config.toml
head_dim = 64
norm = "rmsnorm"
qk_norm = true
init_std_o = 0.0
init_std_up = 0.0337
optimizer = "muon_variant"
decay_fraction = 0.527
decay_shape = "linear"
final_lr_fraction = 0.0
train_tokens = 439300000
MLP neurons of a small language model. Each row is named by its layer, matrix (gate and up: input weights) and neuron, and shows model dimensions 64-159. Each number is 500 + 25 x the weight over its row's rms, rounded and kept within 0 to 999. Numbers have three digits each. A neuron's up and down rows have the sign that makes its largest values positive.
After each neuron's rows, "fires on" lists the tokens most often at its 100 highest values on Wikipedia text that the model never trained on.

L5.gate100:461509500481479457491447507486493518494512505519509533517524507538482513499525531490502486469480480490509526500498467508463495482475464512545525511479486524482491509467518560509498498473472557476546459464513497486464466467470508522468505524509514475523530534522497478498514537514491458465
L5.up100:480527546499493474519491505504476542466499479459496513496506470532511496506482502514487479515494522535495461523568541480534508492509521491503544492496528458498516510490472484474475504471477516484510472524513523478508466480521526526508504524449520473553479511471553483548485519522502480469
fires on: "'s", " ", " on", " as", " its", " time"

L5.gate760:487509505554530491480462495520463465481497551534538455508498492508535497497486499531530471486505507465521486508494547477453502506481513518498530535520545513506507546529486506554536508530485481518530511507495488465496489496494465499563521479491545495499489463485486464478480517532530447457
L5.up760:517487522530454474496468492525501512495523540532519504535499508514503527479516510505496489514489493490472438516511541484443458498441513502471538504470473495476492496516536488522482508484504497493485511532496486479495467498505488532491545491477503495496485517515523475478476517518501532474
fires on: ",", " |\n\n", ".", " of", "est", "/"

L7.gate128:563516499480508495524488506483479471497499531521496492472529498500551478481524513470516517464512465529500511503509516516525502514512453484472495527549496502518515510470515499491471503471514492479470505485534547500449453521490525497470577514477527467513495499493541564479491475490480496513
L7.up128:518464467503502467417515473528482520480508489475519474495535477529488486471536510490519498488526531468503460531502485548505510507508567486522542520526523502457492499473504481460503490470466552427510473516520483491503501474469500476498506491500538502467491479532493502525549484524462538499
fires on: ",", ".", ":"

L5.gate600:510487488499514502504577483513486532522516476463481481500502536479526544480514445482502467482552457511454509488478508514489483532505532517474495413530493480497429455508470522497533468489515512504528489485492477465485487504489461473470501524499506513484490540510519519497480463498483512464
L5.up600:534541498512469533487548520520474516517465487488467511485475497480541481514508486503537475454487509470472498526498500545511528446510525470533540496484471505509483496532461526515521461533522535487500520479475512499532489475532506507476524481513505499462511491492466543518446486463477491486
fires on: ".", ")", "\"", ").", "?"

L2.gate1104:500493507533516546491508518514509511508501538514489487534531504477546473500499458512517482511504496508452480498508472452495466543468477499522519524495449492556498494495507491500522528501472511511506510513496472486461444501503484503477495527529458503478500504491536528534476540514516477516
L2.up1104:486486489508489521463533486487490493469535479482489440523537465510476468525541513524520512514538476494507510479507486525526494516527528537507523517541513535480520516477493486473470507512492499511509503466505491498507514496517523502478492550480497518509518542495462483497577490508515522492
fires on: ",", " Northern"

L2.gate1041:526504469539466533482514471483491458486542508509500483451495515497550493502501496523463532495496478517485492469539549496523525489500489509472495482525511505517513492466486472526516480503510525497507529475518477479489519488500477483546474537515509466495502474485518496507482528499492533511
L2.up1041:440490487555489521466482522488469474465554518522469508480523550509516503513509494488498504495516466470465513477529530517509461495510410499490520463523540463458503502452500461487496499517516491561475526494476480495503502469517493499528498499490497474513502478517511465533498526520502512503
fires on: " of", " from", " by", " through", " e"

L5.gate186:484489512520504512516506534486510490481530488510504536485517515528510494516491523512477455505472520452477473553466477507468526510548454473543473489524510496424485459493525475528502462461518496449501529543481505467508516477506502505488480517468509496496480508518541535482481479533494463509
L5.up186:475529515473496465474527495525499476457497491561471480470539477481477481487492526498489473510496484504517514493494504514544474476555521552465487474553499427486517458539495549538508503480494476495527457493466501468477521494482521489479492511533510494459502495488532478532515498510547501557
fires on: " "

L7.gate641:527478493467523505491502511482471482463499510545504553497502501483540453547522511505490499476507419542482483500520492468507483516498507485483474515513491537488518508579526498494499476494483504483526488513532522481506475483516526496498521501483533483488439506542511484514505538502462524476
L7.up641:550474485475479459528503516485494507509480501483464549503466496524473512500489502465533466463525485527506492540480519465497534524506496519478509509489509454517500538507499533520562473469559490474527459512475509488508470490505517486484452511506511492464506542524505504480535497528488561462
fires on: " ", "um", " in", "-", "uz"

L2.gate139:490475500493510494495529471523527466479554511500478502473472513474528486521484512521535485510498541521475473485531503490476485459493469519521509477510513503505531515549515513516483483503525507475523550516516462485537505494496521530524489520540505511560502489497445502538530501487552503506
L2.up139:534482489561489484497515468542507483469561501494492530506494480496560520507467502519558489516465461494479472509506525481501506502508457469481533490506516509491540529496521486481518501505537492542520517561476539495475533508507519533537516503509510455488450528540535490504522541537537505488
fires on: " of", " the"

L5.gate1193:504502507506545478505490523506476494502492501520490497528574526535487507491529499487523490455472484480485485500469516520527519465555484540504483495513510490500534481487543513483505506455489478463481491520534481463483538447498526474454514482531492464493504497536500468520502484525496517486
L5.up1193:488495467496472470515512475435474518493484467520479500505466512515509515525464517533465486510490498516483503497505550487484501510516522518465541437547517462477482475497474494456487486474526506466516446483501534483472510479470507462508494466518486506457509529507495454488526525510480521454
fires on: " ", "ant"

L6.gate287:502471470544479516507478541501487521510496525454482449468475498529513494521500466506485465510508461495551503524497470484508501495475513547541477456471511501489502490527500510468508530490512516538516510483472474464524459499547492487455493527542498513502478483506487524502531488491449574504
L6.up287:498520492550522533502499499502497531451484506494535496481506492483559474499522493495497493491507512495485480544521487474492498525520520507521521516495485532492485439537551531442497490527499540526527499518519501529478505483537499489458498512539516479518480476526504530484492454483502521475
fires on: ".", "\"", "]", ")"

L6.gate265:509488478464524544482501502538505481503507509511489519476504494427464482509576510527480517512472523499476514469483517464517524515523472498482478500534493471535465524489484494459465503520513506506493504466508482497502472498441534450503531513455467479493476444509532486480499500518531510533
L6.up265:505463495560514473459491466558471485507548459488509473532510541559495492507486460525487504542427530522491520540451550495506486484510475502511499489554494484505521504446505445477481501518515501462503441504533486498500518506524470504565491531527484509453512455488471496523516457498496534489
fires on: ",", " ", " from"